python train.py --num_hidden_layers=15 --hidden_size=192 --num_attention_heads=2 --intermediate_size=768 --vocab_size=32000 --norm_eps=1e-05 --qk_norm=false --bias="none" --parallel_block=false --init_std_down=0.0066 --optimizer="adamw" --lr_mult_o=0.847 --lr_head=0.00737 --batch_tokens=65536 --max_steps=13248
MLP neurons of a small language model. Each row is named by its layer, matrix (up: input weights; down: output weights) and neuron, and shows model dimensions 48-143. Each number is 128 + 32 x the weight over its row's rms, rounded and kept within 0 to 255.
Before each neuron's rows, "fires in" lists the words (lower case) most often at its 100 highest values on Wikipedia text that the model never trained on. A number after a token or word is its count.

fires in: "any" 17, "those" 16, "without" 14, "not" 10, "other" 8, "good" 5
L2.up420 [158 119 169 101 127 170 133 114  93  95 132 196 137 167 129 133 128 177  94 158 153 127 115 100 118  96 121 125 121  97 144 130 146  69  90 115 128 139 217 145  46 150 115 112  76 103 132  75 115 104  74 134 149 143 120 152 111  89  83 132 147 113 113 126 142 103 142 165 108 125  86  91 148  80 118 150 126 133 150 175 144 148 121 109 178 135 172 102 197 134 118 203 102 193 131  94]
L2.down420 [164  97 105 121 106  83  90 172 124 137  57 107 176  90 168 121 129  84 145 119 109 126 140 151 123 130 179 138 176 153 133 124 106 185 124 152 110 130 108 111 165 129 107 141 136 209 177 207 137 143 119 126 128 129 132 135 139 122  82 131 121 108 140 115 147 120 118 134 135 133 168 160 188 184  36 146 159  77  95 112 151  93  88 117 120 108 136 140 117 133 150 101 134 122 123 103]

fires in: "with" 54, "of" 26, "have" 6, "for" 5
L12.up648 [100 122 164  55 165 112 107 124  70 137 147 119 121 127 148  78 134 130 105 113 143 136 112 189 152  96  40  90 137  83 173 126 136 101 125  90 182 226 190 155  93 146 157 102 108  97 138 129 154 167 123 154 140 127  87 100 135 144 164 180 164 144 124 142 155 109 136 156 169 123  89 110 191 184  71 139  90 146 178 174 126 170 180  39 162 116  91 130 149 181 117 136 107 101  86 112]
L12.down648 [179 130  56 109 117 121 161 154 186 127 124 145 192 102 129 177 121 121  95 161 111  94 135 129 155 116 168 140 138 164  97 139 150 108  84 130 114 111 130  85 113  83 121 169 118 113 175 166 172  66  97  97  88 127 150  59  64  79 107 145 138 128 128 125 144 115 141 151 119 103  95 159 165 115 132  97 103  75 111 132 193  68  94 200 108 126 103  82  87 118 154 170 100 120 142 109]

fires in: "of" 58, "by" 13, "genus" 5, "to" 4
L3.up718 [113 120 128 102 131 161 114  91 113 158  56  98 133 109  91 150 147 114 137 101 131 139 146 130 193 147 123 128 125  61 148 145 145 151 109  68 128 158 219  80 128 151 165 111 131  92 151 155 179  94 129 159 113  86 128  93  95 144 181 150 106 111 129 136 180 171 154 149 128 117 152 144 174  90 176 173 171 121 136  93 153 176 137  90 120 155 112  86 185 148  77 120 101 126 182  41]
L3.down718 [ 82 108 131 139 141  58  97 187 134 137  96  97 127  85 102 140 144  82 147 138 162 134 159 142  79 157 122 101 121 166 160 156  90  84 104 123 111 169 148 113  91 140  90 154 133 173 116 162 153 162 180 133 164 198 118 155 206 130 132 105 134 149  99 100 101 134 124 126 176 162 198 111 164 166  74  82 155 101 130 113 117 146  60 101 140 154 132 165  67 135 151 144 139 132 132 152]

fires in: "place" 24, "ft" 15, "year" 7, "votes" 4
L5.up374 [133  84 113 130 153 147 136 121 135  64 128 133 126 136 153 151 161 182 150 154 102 190 136 163 143 154 145 107 133 165  61 127 130 107 126 110 143 165 104 108 103 203 126 112 131 160  83 131 150  88  85  60  87 147  99 161 136 115 223  98 168  89 111 122 104  85 144 146 124 156 191 180 132 146  91 148 155  87 120 191  96 182 107 193 138 123 163 111 144 122  46 147 164  86  84 174]
L5.down374 [174 134 103 140  98  88 105 190 131 236  82  80 102 102  89  99 106 139 142 124  75  80 134 128 103 140 190 168 114 101 178 148 146 146 137 255 104 163 131  96 115 181 114 146 132 126 114 132 140 124 174 115 102 101  88 107 120 147  87 121 126 120  67 175 110 112 111 113 140 132 200 103 188  97  92 102 177 129 170 161 128 116 128 149 157 118 139 167 157  93 129 154 109 119 116 114]

fires in: "to" 21, "of" 16, "by" 11, "with" 10, "age" 9, "on" 6
L9.up352 [214 158 125 120 147 106 196 105 131  68 152  96 160 175 121 111 160 114 131 120 167 158 139 158 185 123  84 134 102 100  41  97 180 129  81  78  84 151 182 158 114 119  75 129 116  81 146 115 122  72 156 165 182 172 101 128 194 112 102 143 140  62  90 145 127 111 145 169 120 148 130 117 167 123  98 111  86  85 118 149 188 170 160  96 116 148 159 121 186 129  72 119 147 117 132 105]
L9.down352 [113  60 128 105 124 161 127 109  82 193 147 148 105 145 183 105 119  89 101 164  91 168 117 113 130 157 149 144  97  93 117  68 126 130 134  94 141 117 115 147 198 107 130 187 101 158  83 156  95 150 165 145  56  74 159 170 101 126 145  70 129 130 181  85 152 162  60 142 156 108 103 135 133 146 118 128 154 161 162 115 113  98 120  90 105 104 108 149 131 149 204  55  86 118 169 161]

fires in: "some" 27, "many" 10, "enough" 8, "according" 6
L2.up209 [199  99 143 120 121  98 136 104 122 116  86 116 170 191  99 129 157 174 145  64 152 151 111 152 190  94  83 146 131  86 126 123 129 155 117 132 126 153 176 123  95 167  82 151  71 121 149 119 130 117 105 101 134 170 137 101 108 134 143 159 124 110  77 104 115 112 106 137 148 112 143 192 172 108  97 141 147 139 129 152 155 150 166 124  98  78 111 183 145 127 165 162  54  91 164  85]
L2.down209 [ 82 175 106 137 108 109 106  97 124  79 160 133 108 109 150  68 123  56 139 126 153 147 103 134 118 140 111  78 144 159  87 160 153 183 125 140  67 120  79  88 123 124 167 159 106  71  84 189 122 100 156 149 125 113 158 192 151 133  85 107 122  99 133 190 104  91 105 230  87 138 145 142 106 162 146  89 148 118  92  78 116 119  89 134 152 160 110 106 140 137 139 106 122 168 120 143]

fires in: "of" 44, "by" 14, "in" 12, "united" 6, "from" 5, "at" 5
L12.up558 [141 130 192 117  79 111 120 154 134 154  81  93 184  88  88 118 131  85 139  80 165 175 105 126  87 126 113 130 106 117 128 107 156 116  86  66 213 139 178 140 129 160 137 110 116  91 129 189 176 113 146 183 148 158  53  96 128 106 160 119 161 107  93 142 138  99 108 159 124 132 118 178 165  96  96 100 209 124 185  87 128 139 106 112 102 184 112 124 146 133 125 102  96  98  76 126]
L12.down558 [129 156 108 130 177 135 142 162  97  74  71 140 109 173 144 157 135 149 113 165  99 110 181 136 100  87 142 125 162  83 128  79 101 136 111  54  85 133 171 131 206 146 131 119 133  95 107 117 110 128 134  94  71 101 102  92 142 126 102 166 120 140 214 137 163 164 135 112 110  78 161 140 181 178 158 107 126 134 121 137 169 106 219 106 131  96 136 197  69  93 127 110 137  91 160 122]

fires in: "place" 32, "late" 10, "age" 7, "on" 7, "life" 6, "born" 6
L2.up65 [113 157 142 135 111 146 196 116 126 116 151 195 148 133  93 112 151 129 135 188 167 104 110 138 142 144  93 127 162 159 114 120 150 102 113  78  98 129  81 154 103 125 138 100  95 137  98 112 112  85 119 120 146 159  94 119 109 132 160  71 169 156 112 113 132  57 119 120 168 124 255 145 178 187  92 140  93 117 119 121 108 149 114 171 168 129 189  79  98 129  93 148 180 119 132 144]
L2.down65 [150 139  74 148 131 123  85 116 156 147 102 125  65 153 149 129 178  99 159  76 121 127  91 100  98 212 113 114 146 119  91 156 109 136 165 126 227 108 148  92 143 173  85 178  94 169 120 120 162 142 107 106 122 119 123 146 103 134 110 149 136 121 131 124  89 180 116 177  96 153 126 150  76 110 148  78 134  96 155  99 181 135 167  93 156 122 110 148 111 119 152  90  54 145 145 173]

fires in: "this" 23, "it" 18, "which" 9, "following" 7, "2022" 5, "they" 5
L9.up754 [ 83  74 142 102 112  77 166 139 104 158 182 122 140 153 124  65 165 168 142 155 159 110 165 150 155 151  93 114 120 117 170 108  73 159 110 116 105 152 165 128 113 134 138 189  72 145 163 118 110 173 172  87 135 149 133 126 181 132 124 179  99  71 168  48 128 121  95 146 182  63 158 136 180  93 136  93 160 105 114 157 144 140 158 101 129 130 115 149 145 145 174 112 129  44 132 135]
L9.down754 [124 109 151 179 128  99 130 224 121 134 118 109 133 122  65 124  88 173 152 140 108 157 115 121  94 150 112  79 163 140  98 106  85 112 130 113 128 128 189 123 110 125 147 115 116 101 112 191 108 103 179 148 164  90  81  73 125 117 118  78 114 153 128 145 106 142 109 136 157 146 173 144 126 155  84 194 129  66 116 153 136 101 103  75 144 140  92 125  54 156 184 141 102 112 166  76]

fires in: "by" 50, "at" 11, "from" 9, "royal" 6, "of" 4, "john" 4
L3.up581 [152  96 102  88 139  76 151  58 119 115 112 113 168 101  84 116 214 123 162 105 128 139 135 116 174 167  88 115 120  76 135 123 174 123 102  72  72  92 170 119 114 111 113 111  70  54 101 188 152 128 159 142 154 153 112 175 108 157  58 119  68 129 162 178 132 168 141 150  92 102 147 106 146 103 160 129 147 168 163 149  98 133 173  97 141 119 168 140 143 114 200  83  71 100 121  78]
L3.down581 [118  81  84  92 128 151 110 123 132 158  70 170  75 147 137  67  84 111 121 114 132 143 114 128 144 180  97 107 128  88 117 117 156 180 134 114 179 122  50 103 143 106 124  68 125  96  77 161 109 120 119 155 156 151 115 165 112 112 123  73 160 181 187 152  72 167 117 115  90  97 143 107 147 187 112 145 167 143 121 168  96 121  98 132  64 147 144 176 115 135  65 135 172 128 168 152]

fires in: "he" 45, "she" 12, "it" 11, "as" 6, "among" 4, "to" 4
L5.up476 [ 96 107 103 108 140 119 156  86 100 150 102 121 134 154  91 124 192 112 159 113 158 130 160  93 158 115 139 158  79 116 157  69 154 140 111 143 115 225 130 203 128 186 147 143  82  93 139 133 141 114  88 150 113 156 113  90 123 122 139 125 158 127 161 120 105  99 152 135 123 114 137  99 138 124 121 106 197  65 153 183  97 157 167 174 106 124 123  69 144 127 113 124  95  92 143 100]
L5.down476 [174 113 127 127 159 123 143 134 151 122  83 141 214 120 145 111 103 144 117 114 100  39 103 124 103 128  93 126  79 141 113 170 134 141 133 101  91 172 136  88  86 156 130 118 130 161 108  87 117 106 128 129 139 141 105 127 172 133 129  62 133 112 143 119 162 125 140 124 119 104 153 140 212 175  99 124 137 199 144  89 160 117  95 109 153 131 134 166 129 140 163 164 168 117 115  90]

fires in: "of" 22, "between" 17, "with" 9, "to" 7, "both" 6, "are" 6
L10.up71 [169 111  88  51 170 141 163 107 133 125  97 107 186 108 125  88  80 134 106 130 160 153 134  82 173 169  92 121 103 120  91 109 122  92 106 117 142 113 202 176 135 201 137 122 100 120 122 121 110 125 186  95 138 102  74 185  91 164 120 128 138 102 136 119 115 117 160 186  72 148 139 149 148 130 129 128 113 103 111 140 120 151 152 105 145  83 137 176 141 145 110 148 119 136 139 105]
L10.down71 [ 99  97 132 154 158 197 111  91 143 183 178 158 118 110 112 150 111 120  79  79 119  86  75 129 115  94 121 114 156 128 125 142 166 173  91 104 123 107 124  62 111 119 109 124  79  75 108 185 199 155 104  81  88 137 157 104 112 156 124 129 122 183  96 153 131 121 127 142 139 136  86 135 152 154 118 151 190 174 175 166  93  99 146  94 132 167 169 137 161 151 192 160  79  77 166 133]

fires in: "by" 30, "of" 17, "commander" 4
L2.up167 [ 92  92 179 117 134 138 167 138 120 136 135 108 188 152 107  88 183 106  63 169 132 127 133 118 108 175  93  72  88  82 166 162 116 126 147  54 132 142 174  99 145 147 156 131 105 141 157 128 121  77 150  75 125 117 106  97 169  77  90 146 142 133 121 100 173 104 114 165 189 108 156 115 171 128 124  93 125  94 208 153 160 134 151  66 113 151  95 185 123 119 121 103 149  41 174 121]
L2.down167 [133 186  58 164 139 163  96 142 138 137  98 153 115 135 147 181 105  72 137 114 120  77  95 182  90  95 155 160 150 142 118 104 171 165 130 142 111 115 108 163 125  85  74  96 132 105 111 152 110 100 110 125 166 127 164  72 148 129 142 136  64 112 134 180 103 172 165 163 135 132 181 184 159 124 170 141 154 121 101 131 125 161 164 168 178 131 135 102 144 129 147 131 133 160 161 153]

fires in: "in" 26, "located" 12, "of" 10, "at" 7, "from" 4, "on" 4
L10.up492 [167 166 112  87 115  90 147  91 106 117 110  96 137  99 127  98  75 143 133 123 126 205 149 104 155 152 106 147  72  27 123 142 191  84 145  77 107 111 112 111  78 127 149 110 165 130  59 159 162 156 116 136 136  89 103 156 152 136 163  60 149 180  96  96 168  96 137 172  91 111 105  91 157 128 170 142 135 131 116 117 155 143 121 138 135 152 171 122 163 151  41 120  93 122 146 140]
L10.down492 [100  97 162 154  85 126 140 124 177 127 114 109  86  98 164 136 103  47 172 140 138 170  67  78 142 173 196 143 143 126 153 129 157 189 112 134 110  76 150 115 146 153 155 144 137 148 118 119 115 111 132 140 105 142 141 118 145  71  99 166 136 120 131 143 110 160 139 144 141 167 142 104 137 156  81 160 133 132 116 112  95  92 134 152 141  57 134 109  99 100 159 179 195 147 161 145]

fires in: "of" 37, "at" 24, "from" 15, "the" 7, "bachelor" 5, "degree" 5
L9.up727 [123  90 175 118 179  98 115  18 111  74 118 157 187 138  78 130 108 141 119 124 188 141 159 142 113 139 133  94 136 115 128 126 185 164  93  85 145 152  92 155 126 159 148 102  94  93 150 100 147 140 175 147 115 173 127  53 132 125 128  98  71 115 138  96 164 140 153 109 142 169 144  66 171 151 153 138 154 155 171 120 132 117 170 102 182 133 179  85 123 130 184 138  44 111 114 116]
L9.down727 [ 98  99 128  90 138 128 136 162 167 172 114 164 145 121 146  75  60 117 123 145  85 142  93 133  56 141 163  54 143 133 128 110 127 119 129 132 140 148 143 163 156  96  68 113 134  67  67 139 147 108 168 122 112 122 126 141 113 118 129  87 159 162 144 182  73 147 135 141 145 149 118 101 150 156 108 139  94  74 158  58  85 110 144 161 124 103 152 116 112 133 108  70  63 157 165 159]

fires in: "by" 27, "when" 12, "as" 10, "if" 6, "with" 6, "of" 6
L5.up401 [159 102 157  94 148  82 157 151 120 108  89 111 154 168 138 105 136 158 171 113 143 140 197  80 151 164 110  88  94 113 148 141 172 118 117  97 132 192 160 117  97 121 161 167  80 107 128 133 132 139 132 120 117 204 108  42 149 128  92 122 155 116 159 157 109  92 166 176 182 129  92 159 156  92 128 160 134 102 121 191 155 171 151 119  96 155 163 169  99 133 118 124  74  95 135  78]
L5.down401 [119 108 140 169 138 179 150 121 127  99  65 164  86 127 136 120 105 101 126 124 133  89 165 150 162 153 148 113 146  98 150  60 141 157 180 137 120  86 141 158 135 111 151  92 132  73 131 170 161 115 119 156 169  99  93 109 174 117 156 146 122 171 160 142  93 216 101 136 138  88 160 115 197 144 135 128 139  69 124 144 183 152 100  83 125 104  80 133 182 151  95 127  95  85  98 142]

fires in: "on" 48, "after" 41, "following" 4
L5.up727 [110 130 103 137 131  90 115 153 113 202 102 108 193 167 118 112 178 110 160 155 146 140 139 139 142 166 102  62 144 151 193 127 144 142 111  79  64 190 101 142 135 108 147 165  93 123 113 114 113  86 127 154 146 204 119 138 178 120 146 124 132 162 128 102 106  80 116 177  89 139 123 193 165 147  85 137 106 106  90  80 126 125 178  53 110 145 122 174 137 125 139 106  95  88 153 110]
L5.down727 [149 113  98 179  82 125 170 162 122 131 102 104 137 167  77 129 117  61 133 195 124  89 123 158 167 158 106 141 126 184 113 113 117  91 118 137 134 146 103  51 145 140  91 122  74 131 152 178  96 128  82 143 183 151 122 157 115  75 139  73 181 179 136 155  62 130 104  77 102  73 173 133 228 167 100 148 148 101 109 117 120 158 161  71 122 147  70  81  94 139 155 120 131 108 127 113]

fires in: "and" 32, "in" 24, "s" 10, "by" 9, "its" 8, "for" 5
L10.up167 [143 150 168  83 139  97 181  85 129 181 121 126 130 203 101 107 155 105 187 145 114 166 162 182 105  98 136  96 109 126 146 143 145 130  74 140 111 145 155 131  97 156 141 100  87 155 148 199 193 172 138 131 132 148  82 128  84  74 129 131 149 132 107 143 180  74 100 175 152 129 168 115 150 141  93  64 143 119 198 131 170 100 172 141 103 122 129 143 105 158 128 176 110  73  88  74]
L10.down167 [159 133 110 147  49 124 120 156 126  99 176  88 128 152 132 150 109 143 147 102 143 132 126 108 122 143 112 146 125 115 131  89 139 136 149 137 100 131 158 105 148  89 122 129 123 156 168  72 131 101 154 148  96  67 115 104 170 148 134 179 142 143 151 115 135 174 140 153 104 143 152 218 238 143  84 168 134 134 147 147 120 108 136 108  34 161 191 133  88 167 123  55 107  81 113 150]

fires in: "of" 25, "cell" 11, "regulation" 6, "fragment" 4, "group" 4
L2.up605 [141 168 130  77 131 126 121 118 130 157 100 131 138 125 157  93  83 145 118  92 136 173 121  94 121  95 114  81  93  69  70  84 143 108 110  68 132  91 190 168  80 188 176 146 162  76 120 161 208  95  88 137 138 128 115 137 129 110 122 111  66 130 138 180  66  96 160 131 179 136 139 108 131 178  63 114 104 170  82 116 168 154 145 124 156 125  99 161 133 130 142 148  91 154  70 143]
L2.down605 [160 138 205  87 165 114 124 131 134  92 133  73 156 126 142 146  73  82 114 192 134 159  98 169 119 185  70 129  82 158  65 105 102 115 102 158 106 115 138  99  89 103 150 125 198 106 141 152 103 119 164 147  78 115 124   0 142 142 161  80  98 164 132  95 160 123 128 146 109 165  94  83 140 147 138 109 102 158  97 148 104 148 106 132 129 142 153 145 114 134 148 119 187 128  75 176]

fires in: "two" 16, "of" 11, "several" 10, "few" 8, "five" 7, "three" 7
L10.up556 [117  53 110 108 144  75 150  73 103 206 144 133 164 157 197 169 120 142  98 105 108 145  79 173 117 111 132 128 144 115 124  82 122  91 122 108 115 124 157 135  83 142 164 113 138 129 127 132 164  95 144 121  83 157  83  92 128 156 138 139 128  82 108  95 116  66 140 223  84 176 135 134 152 124 131 122 150 184 167 131  76 101  98 113 124 135  84 139 133 126  49 156 116 115 121  90]
L10.down556 [205 152 149  90 194  98 103  66 155 205  51 162 117 166 175  66 127 158  83  99 162 112 136 122  96 135 149 101 125 133  85 145 140 122 194  87 121 141 180  99  67 164 119 111 165 131 128 162  96 116 139 104  80 119 141 134 113 214 129 124 101 100 107 168 161 107 153 122  75 164  95  90 178 114  86 128 107 172  57 109 104 156  97 132 104  72  78  93 147 122  86 151 140 145 154 143]

fires in: "this" 78, "the" 7, "her" 6, "these" 5
L3.up248 [121 141 126 135  92  52 113 153 102 129  81 154 193 188 140  87 160 176 135 127 152 134 136 170 129  68 113 143 118 119  87 132  73 149  84 104 149 173 146 142 113 171  76 112 104 146 118 110 141  82 125 156  78 120 113  85  92  87 104 164 133 123 109  60 183 150 108 119 138 121 157 165 146 115 149 107 186 135 106 173 167 130 188 112 231 186 175 141 220 123 214 148 114 115 109 156]
L3.down248 [149  94 135 156 133 216 120 126 114 155 152  77 128 125  82 112 164 154 101 122  47 103 135 109 104  87 115 143  94 145 112  25  78 103 153 144 113 147 142  94 139 167  61 132 129 147 144  86 136 113 144 115  95 113 125 127  84 169 106 179 130 149 119 125  72 206 161  92 112 127 164 102 128 142  90 116 161 199 109 110 112 159 149  82 173  90 151 162 128 125 238 170  89 117  71  85]

fires in: "born" 55, "preceded" 10, "on" 4
L5.up404 [ 99 111  92 133 104 185 176 102 113  99 178  90 138  99 122 119 186 134 102 124 139 128 146 120 151 114  33 167 118 113  99  80 143 102  88  66 144 143  89 134 163 150 157 128 105 116 108 135 167  63 153  97 138 193  84  81 162 120 128  99 149 181 117 169 168  84 176 130 129 163 136 151 135 139  68 127 101 116 128 169 104 150 149 120 116 132 131 119  79 121 117 156 143 175 132 175]
L5.down404 [ 77 146  67 168 166  97 101 111 127 144 161 103 164 138 153 199 110 140 120  79  83 140 108 141 116 142 132 154  80 140 139 107 100 182 177 133 106  98 111 174 184 120 119  97 121 157 120 125 148 135 134 170 108 153 154 125 140  99 149 140 124 111 117  92  68 146 130  42 104 102 153  99 178 146 180 128  81 117  83  41  92 107 126 173 105 108 169  87 206 134  84 136 130 135 112 125]

fires in: "many" 20, "any" 16, "some" 13, "all" 10, "much" 8, "one" 7
L8.up677 [146  65 123 113 143 133 140 101 128 124 112 142 182 117 152 128 144 174 143 109 161 207 158 140 142  79 142 125 112 116 119 171 116 150 135 102  70 126 204 131  89 132 132  74  69 107 165 112 115 100 147 135  90 184 105  69 146 111 128 190 102 117 110 101 150 185 129 146 137 143 131  70 153  80  63 142 171 140 133 119 161 137  90 111 130 117  93  81  95 140 152 156 111 119 111 110]
L8.down677 [204 127  91 146 148  88 139  58 127  90 144 107 143 166 154 125 159  92 157  94 134 118 147 115 132 123  98 153 117 148 145 156  50 108 126 172 105 110 157  74 120 127 102 214 194 197  88 165 167 125 110 123 114  68  69 117  82 132  97 184 133  85 105  77 101 103 152 148 141 121 133 170 138 136 183 127 158 135 162 139 154 149 146 166 115  88 147 135 124 123 141 150 126 151 141 119]

fires in: "of" 56, "example" 5
L8.up538 [ 99  94 106  80 127 107 173  91 112 176 165  90  89 116 151 117 169 105 100 146  91 153 123  87 156 107 125 156 101  95 121 109 183  98 116  93 191 124 187 121 123 220 181 124  90 109 147 117 134 120 182 158 159 128 110  72 156 123 113 174  94 119  62 129 113 117 171 153 125 154 111 108 164 107  36 142 128 168 142 142 101 174 179 121  98 114 122 141 137 147 178 165  97 134  78 130]
L8.down538 [125  79 154 103 150 151 148 108 139 104 168 148 101  91 153 138 137 121  97 107 201 120  67 177 104 176  63  50 131 113 126  95 136 170 135 205 129  88 157 109  98 109 116 145 115 116 157 143 138 124  94 139 110 144 126 134  70 128 106  83 149 100 184 137 128 158 137 149 149 142 141 108 210 105  91 100 144  93 150 157 149  95 137 103 116 168 139 191 147 117 112  76 142 137 169  78]

fires in: "new" 14, "of" 13, "left" 8, "from" 7, "close" 6, "before" 6
L5.up415 [189 139 180 111 132 157 104 133 153 160  78 186 162 151 119 155 120 108  92 118 169 109 150 179 167 146 135 109  90  80 104 110 158 108 138 161  98 196 154 184 136 135 149 144  98 110 103  92 150  80 122 121 172 201 106  57 121 104 115  86 130 100 152 176 110 134  97 123 149 129 115 175 162 128  77 128 159  99 226 180 115 142 101 122 110 114 139 157 127 139 141 145  62 105 125 171]
L5.down415 [117  56 125 180 143  83 102 110 132 163 148 110  66 139  73 113  87 142 141 179 110 144 140 105  90 139  66 150  81 156 110 132 111 167 121 103  97  97 127  82 167 111 183 104 187 115  77 127  90 187 100 129 110  95 161 162 155 162 139 137 116  99 219 113  89  75 171 138 116  90  96 101 118 135 143 112 127 153  88 113  82 149 166 144 180 127 165  95  70 149 115 110 158  97 159 153]

fires in: "between" 26, "from" 22, "to" 10, "northwest" 6, "formally" 5
L2.up371 [189 126 140 127 102 138 205  56 121 151 100 148 147 112 151  87 199 128  86  89 116 147 107 154 144 130 144 128 156 136 111  98 171 120 128 106  90 114 131 212 122 117 127 103 126  95 141 134 191 103 155 111 106 123  92 118  70 116 124  96 126 152 111 156  55 143 137 124 130  93 180 161 196 132  91 114 135  70 200 141 109 139 105 171 117  87 135 165 109 130 121 166 133  90  91 144]
L2.down371 [ 88 177 102 179  98 130  86 128 127 125 141 131 138 142  87 167  68  44 176 164 156 118 136 167  96 150 149 117 140 181 129 150 158  67  94  88 155 109 135  94  64 164 126 113 132  80 112 159 131  89 106 152 178 212 129 138 117 151 145 123 125  65 183 158 144 177 147 120  90 148 102 106 128 179 147 146 160 146 100 171 164 100 104  62 173 168 156  94 109 129 126 101 115 184 106 151]

fires in: "between" 35, "both" 32, "from" 22, "either" 9
L2.up491 [139  56 114 123  70 123 172  96 121 169 106 132 177 218  97 131 124 105 120 121 126 172 133 140 112 114 154  90 105 163 127 114 221  73 157 138  55 102 192  88 126 155 156  58 129  92  91 108 105  61 172 169 145 143  92 110 127 148  60 127 140  72 108  94  57 147 177 181  87 145 126  93 155 139  76 155 112  98 158 142 116 132 166 169 138 102 163 127 138 118 112 143 139  96 152 123]
L2.down491 [105  97  97 102 127 155 140  80 121 126 177 130 141 170 140 127 101 135  91  74 134 139 166 193 122  51 103 142 108 170 126 138 222  79 138 114 141 118 131  59 149 189 102 126 101  66 103 113  75  55 154 120 142 193  98  91 113 122  79 124 114 136  73 212  48 210 201 149 167 171 105 148 129 142 111 188 154 122 134 127 123  84 132 149 139 123 131 133 106 146 120 142 102 114 189  65]

fires in: "are" 13, "is" 12, "to" 11, "have" 6, "had" 5, "making" 5
L10.up718 [129 111 111 136 127 128 168 175 114 185 140 162 123 169 116 147 181 162  93 118 124 132 109 157 185 135 137 121 164 135 151  89 150 113 148 131 147 127 203 179 130 179 153 115 133  98 158 159 112 141  95 126 109 101 160 174 127 182 171 139  26  96 146 144 136 106 198 202 108 108  62 186 150 135  78 161  96  88 120 152  91 100 180  85  89 130 176 144 181 123 139 126  97  91  94 148]
L10.down718 [102  72 111 186 152 142  91 173 107 125 125 126 111 122  92  94  75 125  81 141 151  71 146 131 157 149 108  91 137 133 167 116 160 134  90 133 134 140 153 120 140 103 107  63 117 147 142 146 110 193 145 194 105 127 136  72 109  95 180 107 204 113 113 149 122 174 108 131 107 147 142 109 129 146 139  88 151 102 119 113 105 105 141 121 151  83 137 144 124 133 135 145 155 142 163 125]

fires in: "in" 75, "on" 7, "to" 5, "from" 5
L5.up609 [160 123 107 127  49 101 160 114 132 119 160  86 123 145 128 161 153  81 174 111 103 162 150  60 147 172  98 142  89 156 129 137 185 143  84 155  92 107 125  81 146 102 115 183 125 111 127 151  96 151 108 124  99 146 126 117 104 165 208 131 138 136 124 107 107 133 130 142 200 137 166 132 175 151  73 150 147 100 148  97 127 113 124 132 108 152 120 134 100 178  66 100  85 100  97 143]
L5.down609 [112 143 125 157 156 105 124 126 123 158 118 170 115  85 110 148  50  48 124 132 141 128  86 139 109 145 136 136 141 118 115 148 189 157 133 182 154  55 148 120  67 113  83 116 113 180 196 159 115  80 150 100 117 164 114 115 102 122 115 121 132 131 154 174 137 184  83 118 108 189 107  84 158  99 137 108 166 186 137 135  65  68 122 108 167 122 144 115  78 124 112 188 125 135 172 148]

fires in: "ii" 17, "forces" 12, "so" 8, "force" 5, "army" 5, "power" 5
L3.up668 [162 111 160 131  70 149 178 151 156 158 115 137 176  86 175  74  75 147  91 135 118 138 148 110 115  47 117 143 141 166 142 123 122 135 118 116  98 102 119 133  94 166 188 175 109  95  80 146 146  86 195 148 164 155  97  91 174 109  90 136 180  75 147 135 139 120 142 133 154 166  91 136 118 174 103  79  82 158  99 155  96 122 223 141 160 206 117 125 125 122  72 108 128  92  90 109]
L3.down668 [153 128  87  96 162 146 149 110 130 150 130 172 100 193 102 132 113  88 136 107 161 171  67 144 170 113 173 117 146 150 126 116 103 143 180 108 142  97 114 124 112 116 137 110  91  22 153 131 186 119  97 125  71 129  99 147  80 134 192 178 113  91 131  97  82 118 166  98  83  53 183 157 161 122 117 130 143 142 161 151 110 102  70 149  99 131 122 151 186 121 154 131  88 131 123 141]

fires in: "four" 23, "two" 22, "three" 19, "six" 16, "five" 8
L2.up275 [ 90  91 111 110 151  64 149 121 136 183 119  89 113 152 167 160 167 138  66 139 174 110  91 112 113 126  95  98 110 133 139 109 120 103 128  97  35 153 151 195 138 117 170 126 119 110 171 109 119 157 105 138 111 178  66 112 160 166 106 117 141 113 120 144 128  56 118 156  96 161  74 161 145 114 127 174 102 173 110 105  87 197 193 124  99 112 136 122  82 125 130 147 129 166 132 158]
L2.down275 [158 175 107 124 118 108  80  71 118 122 163  88 147 121 152 109 199 121 102 107 155  81  98  79 108  90 187 117 114 157 173 120 127 136 252 123 127 164 107 167  98 121  93 133 137 103 149  94 154 132 126 108  93 105 111 106 107 224  99 180 111  87  98 151 124 125 143 123 167  96 116 145 126  80 156  72 110  93 114  90 130 166 162 148 102 108 124 146 102 131 133 149 140 165  99 147]

fires in: "the" 74, "in" 12, "on" 5
L2.up90 [154 123 113  90  87  78 110 166 100 174 108  73 188 175 135 126 183 148 111 107 130 166  92 156 149 161  96 116 104 133 120 109 143 139 137  95 119 165 177 140 132 160 158 137 106 102  97 104 117 168 167 119  90 176  52 172 162  82  69 150 115 147 134 142 201 133 105 134 166 126 113  91 178 169 114  79 160 127 197 114 134  87 142 126 211 131 116 131 169 114 143 150 140 127  62 165]
L2.down90 [135 106 121 160 133 115 122 125  97 187 113 172 107 105 135 122 205 119 112  79 129 112 133 164  88  85 137 148 115 168 130 122 102 126 149 116 125 130 146 170  84 154 107  94 142 144 124 117 128  89 101 123 110 165 113 141  85 122 128 132 113 133 138 142 133 139 121 152 104 129 143  95 143 104  94 142 109 117 112 143 132 126 147  96  84  87 127 202  93  63 119 143  73 118  66 152]